config.toml
n_layer = 16
d_model = 320
n_head = 10
n_kv_head = 10
head_dim = 32
d_mlp = 832
vocab_size = 2602
activation = "swiglu"
norm = "rmsnorm"
norm_place = "pre"
norm_eps = 1e-06
positions = "rope"
rope_base = 1340.0
rope_fraction = 1.0
qk_norm = true
attn_scale = 0.177
bias = "none"
tie_embeddings = false
parallel_block = false
init = "uniform"
init_std_qkv = 0.0263
init_std_o = 0.0263
init_std_up = 0.0263
init_std_down = 0.0
optimizer = "adamw"
lr = 0.00172
lr_mult_o = 1.5
beta1 = 0.9
beta2 = 0.98
lr_head = 0.00795
warmup_steps = 250
schedule = "wsd"
decay_fraction = 0.398
decay_shape = "linear"
final_lr_fraction = 0.1
batch_tokens = 131072
seq_len = 1024
doc_mask = false
train_tokens = 1247000000
steps = 9514
dataset = "wikipedia_en"
MLP neurons of a small language model. Each row is named by its layer, matrix (gate and up: input weights) and neuron, and shows model dimensions 48-143. Each number is 128 + 24 x the weight over its row's rms, rounded and kept within 0 to 255. Numbers have three digits each. A neuron's up and down rows have the sign that makes its largest values positive.
A block is one neuron, or neurons of one layer that tend to fire together. After each block is what it responds to, as a language model described it from the Wikipedia text at the highest values.

L4.gate1:117151110145104136116130125099144120123103147118135107166120146123095116144208110171153096113137197094159118120111150116135115116134117120120118122101146117105121123119142079157155096130141129142110157153103123115208127154116128118096140127135072104165163122140116099133106124131137152118
L4.up1:152131123130126148080128121112129154098110129140165169121112159134122124131181142159159107086161160086128155124115176085097132127111102146125112107062150140083123126097137080159136129117147117124124136167137128166143151152128100122077167127132110124133167137148132105141126147124126145105
Responds to: Mid-word "if" fragment

L2.gate621:157137123115142147149108113122123125131107111167110125141113135130136168122120149147105143133166188143133136143097088128177107147155107108084134125128137096117125130118155126120092108117086119123148123138122145107128098155107193139083113155176164138118127154109174112130140155112140128141
L2.up621:152147148141115113115122095147089139143180142093109122141139195163103153100102147128158135085108097091112125121142119132118137120115106132180094122145107093160131146119150110118114172133129140132120119125119127138108074142130115113131131075125088128138120090110133134121148106114126144161
L2.gate737:118126155145173106115141139153112137143142161156110141152176144115135139159153155112135114194092116102139122124115105097126160128130139145149124106161092128103087123123120117093151134117137110150141149138143102136143095115166176173081129144116129167150101123127132150128099122066129126168
L2.up737:151099179142139159133153159148120116128114115103117168138122073093131132117122128149165117108096117098161119120116128151121151134136125128104133089129112095100115124190141135130156131118136114160119100178160122095120174112147117123148170122125101149120098107099128146113156151078140139120
L2.gate778:080083111138135139136146102132134116128093083159148098134124144109153182146143127128123119185147160091155091115118146140123094089125118120146122137148118105134122147122178147169135156100153159090126110155117142104073119114143116105100129183129118093140145133078155152125127152150057138123
L2.up778:117127151131129076114151122105127136147138105155126125135168156093141133111121131143147135109150104142105119124121137079170108131120105133172131141081119120120100149111139116156151098139170124126162122133117143134111068143129123117075147127134149139099099132093150137122136144098108139137
L2.gate828:125142137120113105136102090132128138115094153135076105132137152082147119117158110161129144160108149120117095174141101124164170148111125152127103114136130130096109138076102135083117103090117102132134159053131123094106125105110108159120134116124125138134095137158108084126106172144167116129
L2.up828:177149083125086124122106118131132127142134151159113115122100154133108130113143108084119110161125139136115116114118118151140107115129148087106164130086131136117135149125108137142126124111112099087123122140167125101135090155112152125118083145165167084168105104157108122129121184133169123124
Responds to: Mid-word fragments, "ross"/"re"

L8.gate13:107102124144129172115160135062128115108117126091121128115152128136157110106123109122070104143126164163076116181135125129169151115169129158196150100184117112124105127092137079146087129118142130112149110135137110117120131104131056122091141126106127147117176069099144121163182125134076115112
L8.up13:136113114122137140110124140192150131102132126133165115111161135129163111170094105095143139128090102125135129146148091143124148132107129142148147105127129146111122132121129100125134086123137106128110128131101140169112129150118094106122144127114143114109124093101136145108157093118129105105
L8.gate200:143088130141146109132149127107113119146134084128156108139099123068144148092129160143091132108143122117153168157124142152092113122140152097135154115098146087074136059097103113121157130168127130078125129116144158089118087104114084155082149125146099095118140141116088121148142175094120123153
L8.up200:146113107123130094100132110113122116103141159160121132128159133135089167118116156106126155108108126158076122134130123135098085120100134111123101113132124116133099134142103153104125126094164141136125140132130167130084117151163073167112132137096101112138183159111071169127140144105133139142
L8.gate261:147100108117113071169104134129105105150151128152116134141114126109146142144174072118088155118140055133155167132091141131122101124148168161121139130138139130126101150135113136122155118168150119114163111098135151089133156170142111130122136124118119164119143130110104129111138088151156116136
L8.up261:147155099136101122138113079150085146152141148076108117137150125112183115123154133093129146159142172138140138180125134119125125104128159103129127123105153182157101131108085113164145120104100160093116141108166159143134164140167155130165113171151135181121111111145139148086129140112122146107
L8.gate263:150118140131113126119148107160107132113128104100136128128108105121176121105168141114130123123133150112099165122085132154184112109135103171116146128080144130126100130075100121112152125075165123074096138146145131147151164121121112178136111117096144116099113097111131152135155130135143147125
L8.up263:139169108134114124128143137133124088125132121128124142126148121085112127124127162153116117138121135159109122150147115119195169121130126123156148093123157154103074112115130141058125139146150127119113119160098090110177151097112095133161140167166133133132162076110112133114118134141150131097
L8.gate266:157142151132132118102127125151092177092113126133114129110113118150115112143118108153134071178143126112116091103147150178093083141080137100161117122131128114135078148150134102120139121159098106110140165155123115124141148180162142151148133135152147113088124144137131148148166159097127157150
L8.up266:137134108131132114154151100130114151085121123083109113115125092132108154084121115118148143111112120111071108139139123141155148140100105115165157099143106094162123102139170142143117049086112164100100133104120112120138128189146149130121129154113148138116091130087094148127131075165155106121
L8.gate300:149124113132129152115134093149120113088123148125109193095148115095157071162138116142150115160104128116110128109158106113121093138096121100111142142149109133131075088108089116138159115133133132095108140131148115122121103092076144126136120122119147135103109103127096159131114134172166067110
L8.up300:110110164115120141101180096102124161154138130149147146147134102122102121113088129135166142131118123147112112129097138161143171110130139138101132135106102089094149131148109166120134136101130125105128129099118154105114149118110132142143101173084117132147148159141146105104121140154080153127
L8.gate335:105129100136151166123104120138128182149107134141119193151158078110165121145097123139140123182129141114110126120147161113146117148122108081116153130122123106133107116121100105119164127127119132150130121108107117112145170086116135134107154145133159129185142118125139154141161174127131143124
L8.up335:142148138127137098119181137141108135140128134124152117134144140150143090099145104135122120149103144105102122138103128139133138128111121125127134144151123136154177155099153096096127157110125146131131109131152177115081127116129119122148147115137121124122134138129129160116086094076138134130
L8.gate340:145112136135110127105121103134103128156120158157126105174158142110162121113165185143129134160179103139127123126119115148134185123170097145133144145133175104133062098122126138139122106090144099167133112125161119129126123100100095153143145153142126127118128098110101092149125072118125141135
L8.up340:140127138135116109133128135139141115162124104136162131134130098104106124114117158123139144169135155117118089130133141126116077166094111114128135080127143155137121121132113131159130160091099089093118097132120136153142138172163116167123111121105104118146174120101119128120094141126123139155
L8.gate392:169126101133154125128117155154165118171158144151156131085158142073123103115144142099117139120125115141163108077140129108119126138099130137161133118145144142101093134088113127140117124129137139124145186160122115151084106136161100102091083092139132093174083139114129083128113129105115152154
L8.up392:169123105124140117117136096186111105112154104138109122110113120128129194159128146150087135098117139139129095126115159128151128119136115092159142128181120118118126130140126118145078088125142102143112117114121125132151135090161109162130150097130151136096135120122107129129141093175143171135
L8.gate428:107104119107124136147182117091097130122126166164120127139110114116122118144165140130143143132148133126124173122119133158147117092145184105153105147133121169123100133156105137151123124158140127127123199123119168108134071125111079137110131107123140132077137130118103090122118149104111135110
L8.up428:142123135114104118122128115118104121139117164123171115169144099163128141102085091121165074132141097160124144141128149130125133137109090116106149099146105137147126138134141138095147149104161134178130081137123090168125141134109119111123139125112133113141122127180125149141129099110128169127
L8.gate568:151126149143150111133081132153123128110114103157173118105085131128121127119117146125106164124135086111123131131146108161114130123107141103119154092110177110153100095129126082140135119104143098078146154163123144183136094078142167138147093108147098147156124165140111127127140138107086153137
L8.up568:145110183137124153129090118127140146133123080092120156110145089136124147108125144117109136103131142157147132161098122152150117109140105093177135141128163124154110159137067134095095124109079135140078174155164160125137108126128095119127133100098107099132144128105119115110172161116121146115
L8.gate603:114173104124120157147156134127086128095155144161110135145103110075083136133121171156122148120155126136123134158094097144118148111116160130092141114137161174144141116125151125160120098119123120097115138139147121166134133113149118124130140130124136123129150104133127141147156104123159094133
L8.up603:112124139161135127101147106089139112152130143112139133141128134120099147149140135094139105143161123127091133152142123113178140131081091156125103113145113148083147104148153124110140138057155118136153092142150112159148151146098111137132134147105132096107124126120159135110128128143107108131
L8.gate617:150124147121133114111155125148071111115127121131097145148123116141125176105079129176113134169112129141108125115113114136114145130102129156161177132108157068124102112135117121144141106129123122135113143153175115143118150129157148118129111185146130159132159103154105137109131145139149142118
L8.up617:156082146120136128164134131086132094091152101106096109154131121096143122178079094093144122103113114124169092109147110115150151121109090167125141105165121095141136148121136145171122110135100172155115183139123118126108116099150139152116138182168087137150124136127142164134115119152132106121
L8.gate630:129135122121112121137127170154057131092124155088125115123131106081137132107094165122162136079133103118142130123120116101150146123140142104116172089119158162109133134080135111120113156131139136137116125128119095131126150142150124119090088127138120066162128155125107128119142118158143119115
L8.up630:155094132144126102166159116122130145110137134129108131169078110126113115104147124138157140131138124147120144109111118152111138120112154141079120145121117104108152132105126171167168121132101075117093161117096178103135147140133143148131124112117129118095134149129110144107123158161140115155
L8.gate797:133110140137100157116114150141080111092111088140128127132138187131127133151112144079119160112099098121157117139151093124110130135069139123166109078165117166068159115102123136123102164093133106106124116149142143139100096152067121106103120128145136130108161127148120147125125116095138121117
L8.up797:130121095115086165157132079137142195135130137152146151138125147139149121132098162125105146134153143148159155146091156168103117160114115110115131139138150121157147118163115145113084122132154100120170114142162092139128119150114142144155135103105151103106115139128143105120161145100181102141
L8.gate798:159126136120122063146116136135121152132126093139135139140135143088111155111119142104075169132132109104141144125135128101106109113129132104118166164103172120141118135119147125125144103140103122127134156151102113135100096130103130142154152156137190131120159108118130123172149145126123099108
L8.up798:179097153120140123082118108129146127158087136080115113152138100095138148140149126125151139134136122147122112167134137137126106137147081097103164105112115157152160102103134136122162139126061117145116086148115125181110125143143145124118133083124134114093157128175149156122149150094141112122
Responds to: Mid-word consonant fragments

L2.gate182:159106107116107171123145146104119092118118088118116093139147141133081133116111134152126150095135159112142159100137127109161108124108111131147146122126088085102162133142128132124133151167183201105102136107154149100119147140112090126122127115178126109132108144091141142136111099112107117119
L2.up182:146086113139141129149111117112129153141158111120126107131152174165124126123117113128131116130142148130130143147158077101156118053123116132088097112152128103164142116147124114104143150154113168080072150099130144137159153160115100153133151109146084083142124164104123148108125117114135132155
L2.gate521:125115111131116134122169154105172105119108141128136097099165122104148134151089139093123142144095150113154131134135110086118125120117130117157111138175113122107113125152094109147139115156128118142170129136179170147167174165145082142120102097181139110122111134084163134113130105147107121124
L2.up521:140088090142160105133135104114105124126095106109144149112158153130155137148149111152154088158100161121148136117160132137130172139097148145091079124116161103119108119122119117168100160121126131128132137123125159142158131125153124182095095150138117121077118120149089145096125113161124145135
L2.gate753:136106131112159143124162082163158132145069077135112060124073101136105138133148088142170129135135107126128120148086135115135136125114125143150103116141099143124146118134134140148123124107139121123153112143142118151126110110122140128141107118111137099121130128126155167143119146102130140174
L2.up753:120170135125152121120147147098122120143134094110137087125157131142152162169095121114104141085068153088115133141148125101140144106142124095141125157114161145140123102095114134151164117146133137121095132124138164137093154149154139171122117179157104144086099156137092088111164108159132120097
L2.gate788:158183093125105113069118123155119157137126112132124126126162142112159148154088123146113091103088149133118104106155126112144113095148078125127139144114089124159118125125125115136118112114165122121179152116104096114108131125136144140120135119130117147119102138131113138142136143102144150099
L2.up788:148085138124100113116111167100094190145111161107121109162194089102103136147180149171187130112126092128196160144077104084158140124139198110124117158122113155156193105129167106125105150130098126147108104102106100129101148147144109141165131156117114119132136082092141127127128129134098132133
Responds to: Mid-word "c" fragment

L4.gate283:148112068130136182095095151159107125181126158130086135150135116137123125125134132141128119116150135117137135145089084125135122109109142152123193126149099175125127105123156149142150121128095123115141147080121102137119122105115120135114158078120156131140118123092140124112155129107116118119
L4.up283:117111115127162111129149086099100158184102141109104135142116136107149142135118138128111126149183129113125085155114109127120117166099133161102141125118071142113148131142163174143120141110148089140088109137141099129159117159128129098132093149140132138125108111131112109155123113145134119128
Responds to: Mid-word "ort" fragments

L4.gate578:136128084131134115148141148111190170146141131105110156147133122115140155107120170146112111137097167134144133157123145129075153124112109126123116131142106139129129117078131099098146117151133119158110130127150154081115126144111184101109099095105127154078109091088109104097131146123135115122
L4.up578:101133122137136145116107090142128145137126133130123094111144113066129144114160137107140105108157115113108111105135111118079135145147153122134173125138103117135111083113164199122108147134123124169126130084168185132113164156098121114119109159105091131129148158105146150148141135154104163126
Responds to: Mid-word subword fragments

L2.gate116:125134135132143144135070105135128126127116095100124160162158101142119117132113153159114138136177102148104102123123109092128126114151128144157077119144064171098120122126144145077137143101105090141203117155163145122153141138118168146139148113142093148151161094129171131123123112155144120107
L2.up116:116134116094090115106097102090128117173133088093144160148141114143103111114133178137115161128150121115172144102100091127116136082109105166139154152145136153141107123136094125130094105127118113085169115105136109161136111062131165153136142120142095166129136120141087116133125136141140150115
L2.gate485:088125127139102117122191153124100091133129120153126165095142122162095177098079130111149099140114107114166133100139155098101146144137153158127117136150104155143107124141120128095183127171132146116086168164144109129085136111125136106131102177083175140094142129162109130141092106179123149110
L2.up485:135106111142098101148140109135185150115155116104123117143117168081170128116112111125129132124140126111117117125143130118200105100150162096120134144119168105102151106107142089127167141132152122072089127111142132102135137123105158099040134119140128103068118151134105134141123098156115151146
L2.gate547:116154147125139109189115158167117145133080108143132128120124134126094133144155136112096129165133111166154142132141100131102104159175152118077118125093107141186085123089140142149159146151081159129113154111128148143131142167117115157119109129127120113162119111126139132147128166182117125115
L2.up547:116125136136117142153121168106140178149154082138139140137096130077131090132124127178157134113146154118137132128123181118122142123113106160123105147163154175168144151104147122112137108152078136154152156111134133148120141120090105084088126135137118130145144108129156158118144132100147118157
L2.gate738:118188154128116143143099102190097136131136107159093100128103135148145116101128106109106131138141184089156085101141134117160151128133131120129134128137098107117082139144150140126151168151132090096094178160134140161114132141115133150146143166127149123124129141141115101108169143167108180129
L2.up738:109148128149123121121145114136103147129086104114113144161082093131135110100130129139170145138124139101148125169121104159183127116117126112076177097162125147133106166151136104105106125167119133152116156168156117156145136134138105133108127128121150107136118147152126157078129152064108146144
Responds to: Mid-word "ab", months, directions

L8.gate16:142138111128155177192099139158122141126083153157137121170130115172143145104082087117166128096135113134089136109137142121131106141128139152148121090108148124153094149143126117136130137134175117140159132125125147125122117135072165091149148090123145104116087146128144131089129133155171167118
L8.up16:096156114130147144136134159128160136143159159126151142138101131171158128128147104080164125133114129159142121116130114109111129118153110179120082127144141141138111105079153145152127109127116132168101138147125116158181185191086147095099101118162110113144103126130183099133137171148155106090
L8.gate28:107148125133083123183163125145109132132113135108114137090099118118147132152094139131106129199111136109168071134148134081137105164099160141100125168112166128062151162104108129140143130133139162127097166127139097134109148182113133140128114140143156145117132129148154147107120113120097121121
L8.up28:141141101121126075138129123142132090147136122143141097098135158083129130150095100140143094155118153080145113119153160116135121163096145139116156132101142125076101121092146120133102128119100165127115119136188122187095129147148112137117124126145130136095191117129151109123127093087121186108
L8.gate126:100146095120129110091183129126123145148157144144108125146129149148126118086108125139141135146120136117167128143126147094116099125125126134165127156118139123121062101123111093099175149141149093111147088086112133107151138153133119136152155138140128135123132120095177125107118146160110125168
L8.up126:113110117120144121166115092122142136160131074137127116103129138143151129113131162079144135130132121162169087098126135114168172143149108113146151159158123134143142147140115147108101134104104117196145156130129115118128087169110144143142098118129127136085112143115118091083081122124160158133
L8.gate176:133147105132127175140124102119174188139116108135114105148116088144114086134102109193166139126151171106119127097127123111106094162108124133107129125137136130126052152115125113102168160132144158126163096133158150108109100147160135127201137133158127173138133133185111156143153121149150140119
L8.up176:124132124129141133116119124110134114086110139102105134086100127109167106114123082156061102135118141153125125140132148117156128104144097132086164104098167118102096142118157148089105102152137070127156131133144138112173118116129135145165124128091131131087131142088132142138151117144151080122
L8.gate346:111117122122110154160124169166120123111102069141139103122124163180088108115106128121108173154145126096138114142140132106126115155149104145141161195123137132119096133137134090143124120105132152124165116112134096123149094170117066098157094114141133097128149082109112084130130082104125121122
L8.up346:135115104137110099151118151109141141143121069112124106142113149126117084110102143158179102095177137167168117184121112130164098127151105114098133117153093098109124140169083075114117149171155129151125141151114116108185135166109133150123109152150134097114105101151106187101130101142132151128
L8.gate374:115125100143169097110073170135171057119123100112154147096104149134142118151115146078042113180125143110120122104142094133129134131108088120110150137077160135121129112139115160107127143142105136112156133149113106110147128105077118105115139106123128135125141129079111088103122127098087121144
L8.up374:137105116126147132093111107082155099114159125183116109111154152149120094159114138139104134116135154138114113158157119141104133125117131123139190147152104151128124124107098106147155092155154134121155125161130130094159094160131115150132075106142185154123126097116143111128174168139093139160
L8.gate390:123146142135142117143132124129135119093117058158151107131127142170127146139093185105171126138104144155133133117125082115129102162120107114150146169144095148124119159121158103176152128196137087127160113129145122163128047112098129111127112149181149138123137104119153165094160126149170129148
L8.up390:072160121116119124126081133117127128124151132172145113092152137138134070100085122104146131154145119152142146122135117097128131174151081122105174096163109124115140133152156159108118155130154122148092159146145090159136110155108163114128135132137144120111144081149132196081102098187150128161
L8.gate438:113140138142119097124101135118141095129122143148154097138144108112145138138119112102139124168188155161169110142112147089076145136144141161143184133137131151121124141150144122078120161126085142158152135147110108178117135120145091173141106144154160133159147114106117124122157096112092127139
L8.up438:104130155133133107158107111174095127148126124112126137121098111113128162156133117124024120195118137169171110170152130131117132123143086116152094116188148143094150118132096137115088145112130146130162184150138148113097128182156114120128090140116144149132111146123099119134090118142090153161
L8.gate472:122123130139085124125144123124129099164155135123154116135086092162132139142111152134119126138146124121145112132156118131132096132130134113146089140156115111149125166123146116124091094136118063096162121133147117140122128125128129114117146125129140118145128129107103115110120117104126145128
L8.up472:129110098116140140127128102141129080166137151126125150115132150122108169125118133136103135154131093142101061102134125129177102116133127161077129116113077119088131150117189150141100145164114083159165165146131109123134123127141120084098120129141143145140105171151139120127089127126147136123
L8.gate483:122116099119133119075157151094152111128089108152132152108104144109157113166122157100114130138128174082100150163168132118130136119137125110108128112144122116129085137146131113139096119139108130106179151118132148140160116114063091121120108097163102152132125136132096148108171138097093145169
L8.up483:174151156119165135114124104150150070124135138135115088101163153131135106149132122143095133112114063159187165095159157106109091105124096147101143108152140147140123178145102097176110106140073131092139121106142148136136114128084122155135139143123163116112157090123116146106127147151105176116
L8.gate492:104154112122116104157173137110152135147122143145117094135116120159139089139079153074105137095144132117176165144123119129135132170140116125167143173090165132151105117119183140140151131112127089141096118131140152126110115155109154062172147126155129098127145140112160137120140125124119142152
L8.up492:152150088125177183161123139129137153135142133087122152125116064107126151098122147171157160135119166125089103129126107128148112135098095098141145159113089120184124169145136117098098107110148142152089141110148184156164153130125171104121109168141113124139118125135120114134100159162137107126
L8.gate493:158106168132074161104149162166134135116093144096155147166173136113112149176108124095129094125154144129150110147121129138155150089147162147097127111152116140148162146117168083102097129119090118137102129072138138152140155132137120097180099140110153105134176157128117157127095147162093099130
L8.up493:112184145143145147152149166129116117133139117149169114088129141151116126141117112075141147119103105171178125150124122110150129116146113132175142144159117093089145167156138119112150129096152160149119104100105149127103129133142126114142140157113110114102125147183125133122113132137119143122
L8.gate505:142143155134150088133137165121119077145136152206112128101117104085111141127140148131089187094143109167142125153123090146122120113115154151122135158139127145127103135148091147120119078144131136125148134114107166082127140117095110124143105102144107107141158117142156099135086146155087114113
L8.up505:138140094129175104090094180124134167162138110113117077082116097134114159104143138094134150138138157143096116122085127160094147135165095128134160167120127132122140116074112131136130130165114132127101095119098152119115164131136118137163108167115124132144139104145123122123101130154147142136
L8.gate593:152095095143113153147143164118099117148146093150126098154069128145109151082107101153134121118164183078152146138129122155134101132145092102104140123133148112156107147166119114134136111106116134137112100156140131087120133175113171081127107151156150138161117117121099138112122140163139112136
L8.up593:121108140125106140167139130140147155137113141137113135132125099111096147154132159114119168098154124135101085151145180078122144168124139124141109122157168134127144110160167123160123143089120143191136143107132134098106159130157119109134142152126145138147113150149101128101112115096136130109
L8.gate682:168107138123112107098136119116091142116109130136103142133109147153142124144146125141154130141144127094150152135132149153102143148134146141138163145119148177068112133098160074133104093148144123166139122174148119081121118126122148129097163134134148115123109093090097109139115092119101124087
L8.up682:095138120128082090128208155130125162090158136103128125130125133112152112132169145099131165126149131154142060141127131091156153113156131059100130112169129138081123133147151131116099123109128104130151105119119147130159163162183106164110092073124101138117138160115141111159132125155145140158
L8.gate763:142066141130121104179133108116095095141141121141111124134149151117180149147152110096154108144116130156120064126086166102139154130103098157133167130134118114119134124113133110127126116085094128109127126138092121128111099175117117148117151104133156118113153161082136138095106104133098143109
L8.up763:134106123153094125118147117116118137093135150140161124095121097108125110137145090116154150096089136129126147079145164091121142128099109108112149130110128156128085102110095116104124117133122082099159134146144126112123163149127117160165127117183166131142157129147122099133134154143149121111
Responds to: Compass words and word fragments

L8.gate24:113135112139164181127129138165136130071144102116142098160104131096105130140140123124093140145153151120121134104098127157117120117158089134126124162106124145105092106140130113139132134141128063144144120140163128102156110106143113136121078119116068152133174118098144122131107156149125127139
L8.up24:102156091131163143119140114113123191161139159136051115175102187138111149138129127124134083081127134148133105118134158147090134108079128143096112082085131143109135104170161129132127134078161128154138135109116103124176151095135153135130131138128134150118117132145114100095123140121139112125
L8.gate131:091130113128124154165132157142069131109109127156133138136121113099142141154120146123161116126134161144131144136098115105149130130131097123133146139124118107122143153118135096153177125151099108102124160156176105108158117170132170098149150182130137103147168112132135144124091084121113160085
L8.up131:137110102124140135154143141126112105137115130116104131119109099086119166129130103094158122105133080124110137149119119130114131111146126140156155097164125115135146097150099143127178148123103096133076121152148128106153138142102111114094131134087149109142137122095111119105100109125128135090
L8.gate150:125142108139166129128136138154057131150160107136192122145102105094103127108126122160154097135117128109166143165115150142137142127126130109117112101121114133100107134126079120130148142156113149124123106142131073167152128148102131157122129129077108141143132116127084083159172130128144136099
L8.up150:144089106136127152124124130115135135091137138135084106157123141087122100167121165161118113101164199145113124140106134107162082128096117151168105134123111092095115128194157125139124157131156123126091153129128104099094108127150148100118140142116139133143116154179146138087127123136108113118
L8.gate269:142112153123129159081199111144089140122124130136109127135101161087141123141140152131112124084166137106137141083111102147129138133104159118155102137154141158123116124137125119062132145129133120200141118082147185128134113135145110137127142137149153127102132086145111111147135160139170119143
L8.up269:119108131129110127161127162098117140114097121114164150152127154091139101137116120131138136154131182144129087101157099108141135141127135188156103128158096141137097124140138104119153166130134136159133110079107132128148133167123149117118088118139156114113094146122158136105104143116143152152
L8.gate309:156123121120137141094144146151074135068140138178141124108105110104120120122113169145143148130130104111146116091130118144082128149130120079112174148153163163111100137115113101115119138089125101109147143113120148115167117148116132135124094151108124132151133125155084128166134134127146127119
L8.up309:154121108138134106138180141106141128084144118129120122114128127091129085169118136146171128135162118158119173093121132180144087092124152152118094162106166158161086137081143135143151155081102142110141132060145110129151113147173134153154102120150125123094115155098160108199136086136116073152
L8.gate336:132102110150152139087162136146129163124136139147134133132094119108092142113078137115107129135108124100099140100140122138146087130145127100157124119142119119128109137147101122115127137089123141129148150139172142130134164117125156147122149057176113115178133108131081157090102108082084149142
L8.up336:141117122130095169094120136125141143149119133129129096135131126126098101106109159117103094129120138113100128180168148148134124136153098121091130154131127097110147130135123115118139100107113145103121133128123089114098138092206165143067120112159151135133091074119092144087134142106097156129
L8.gate341:081122100137126165109155139118080139164108123141122085116061099109077106132103149148134120135136152121130123104112119079153111143112115082139134136157116128120121145151110087112094128139127091129134128145175177141183115104134106104150132145124140136148166127141048148105180150151063123151
L8.up341:154111123127132095110113167103108087156130092104155131154122102137165155128126121148137139137125127128144154136126183125131074127136094093151125152147113114138125111110160112142109132088131096140156138126133152113143145160079187113131100160106122124109098091109109157100143139146160110166
L8.gate391:130096163118082156126137110128142113092075130149118109144113155121114105157149128141122148186111145106093134192127075108141086098106107133135113144101145152157082128122142110163162137117140104143102135122124102120113154137128143132166168155130135138158157103129149142142114116125116131096
L8.up391:115155129122149078176082087102137141118137071139148132146133081150122110147107112062153087117117132136101154154161072080128144120151120149116145137170126130174123120105129120134097094119131123125093098152103112098121112144130132168127185133110136131188124145124129131115136108137130168111
L8.gate414:169117087112171137141118167100093114152122113110160119097150139081119151160106153114148064114159131121122108104115132158147133131122147152112137124116092103150124126123127155118134096135118114111136146138135112124152095119160155128103111134175178124185121104116089091132092160133117170115
L8.up414:150104118136154106126128147123105129170134128124132103124115134099174115111142140105109102125133137144110122144116111098120161171076116130100127149144109104123101156101133115113184114140083160149078166158121144086128135124146125117137145160112136135152138103140096144095123082099136207120
L8.gate424:145156093129139168155134141151117101140077093186155120112107139135154129116174150103125125142089136081128160154147102127148145169152104187108138124127154127123125108124050099150088103119080143147097145138146151157154158122079101133144123141129128134149129145144140176153142124123110101125
L8.up424:179096163126122104113141100115128130107118136124139148130118151149138142179098156118148110157126078131131196138135108092114141078154077133144127132151115089143086126149166116131148080108105103162128084149118123160116152101137147116141113120124114147123115103056105107128144120087146164092
L8.gate457:170113105136145139105168084125118084100113119119143077140109100084142180116116115129143127131100143108110095121091129172171145153124135095117175113100168140133071108119130134165134101109127132131132124095125134102136112145119146119119131095141175086100104101122206129134158081095108137132
L8.up457:147093141128125135114149111120132146113119108093158102176140121083118118133102130109136085089130102137130147094110135127096101185186111101092126129146146061110104101132137132133146095153131145150130151122157116152121129125118123155160107089153137133135124116190156151113188151174125094132
L8.gate494:113186118123126092156147095122150151136104133153128166138166147108160111152150149087174165146118136121146156117120137157118133162098151082129141088069145163143147148118130123167101128136122065074130103121077081137121202177132112127146089099169122149114129131117143135111123156118151157132
L8.up494:134131111155151121075115134072097129113061132146137174136096148092094125113141078131140151115109143137135140112150134194106157144129141102122096130053136170154118137125130113104116123130164148143150109109158108128118151132114154123106135102143113126148109159138087105096098108134129169091
L8.gate561:145099135144108151101087114136123129133143121140157142128127110062153140120119122114150117135152158116149157119166126148160090124118158157123114166122145140113088083094149132141099124132122116112132126128098167144123127094164154149128135126189099137138099159149122130160157175105118137124
L8.up561:145085127131143130101148145117107154139129111109143141096134127105168146095112151126146089111123108145126154080137095123141132184124169130135145121084131108122096122108134096109120114102108112131086117116173123111153102120148139117133120145153106148132104129148110144145199157120129145133
L8.gate649:117105131135147103089111165084113141138147140132094124122129176096135086130120132102092131080154112099149110094151150115192128135156102100098122130130114131147071068123163123107134124144121108100144126086152085100139109124121125151168135130160093146177099126151142096145143135129126143122
L8.up649:111110120120138123121149109138132113184131125139117158168103135095103146135095105139141112141127103153078146148097132126103122145123108134152073089138089105128156171118152137124118114090107134138152138148090112139145171107114118109123186133107119144129102134152095119153133110123138145145
L8.gate665:126137129118132101158184137144112135129106090118151143154095132107122119156165127110165149147146152104156134110129140115163128114115126160136128110146158134165125107104064144163115111157137091112140109080130156100104122163120150103139126130150111158118116094113164061170142111089107127130
L8.up665:116118116126114166116141097107081080190152157152117111146133151099142146131119155104129127126072134128173112107097127144121126135169070086111165158122129139149141136129142097153090121129122106086081132107151121137119103178137091107103153128127110110090176127121161070105099087122130127119
L8.gate790:114104127122153127150123131138101130111113167167106139112126130083103108148119154128137137128153121155100136122155135099086161132090156158157117113116168119103142149123099114181099100085123103134092160069130158105103155133120149145122141147124130129103131085140133106110133146116136150120
L8.up790:092120129135156164146115096071137124104077131129107102122149144096136099151148132112154139106136093155165171098141119139133082132133091116110100139103144162155117133135135129175186129120068128158082108124125138078135119090126117139116125105156148131103199103142119101128127143090129093109
Responds to: Mid-word fragments after prefixes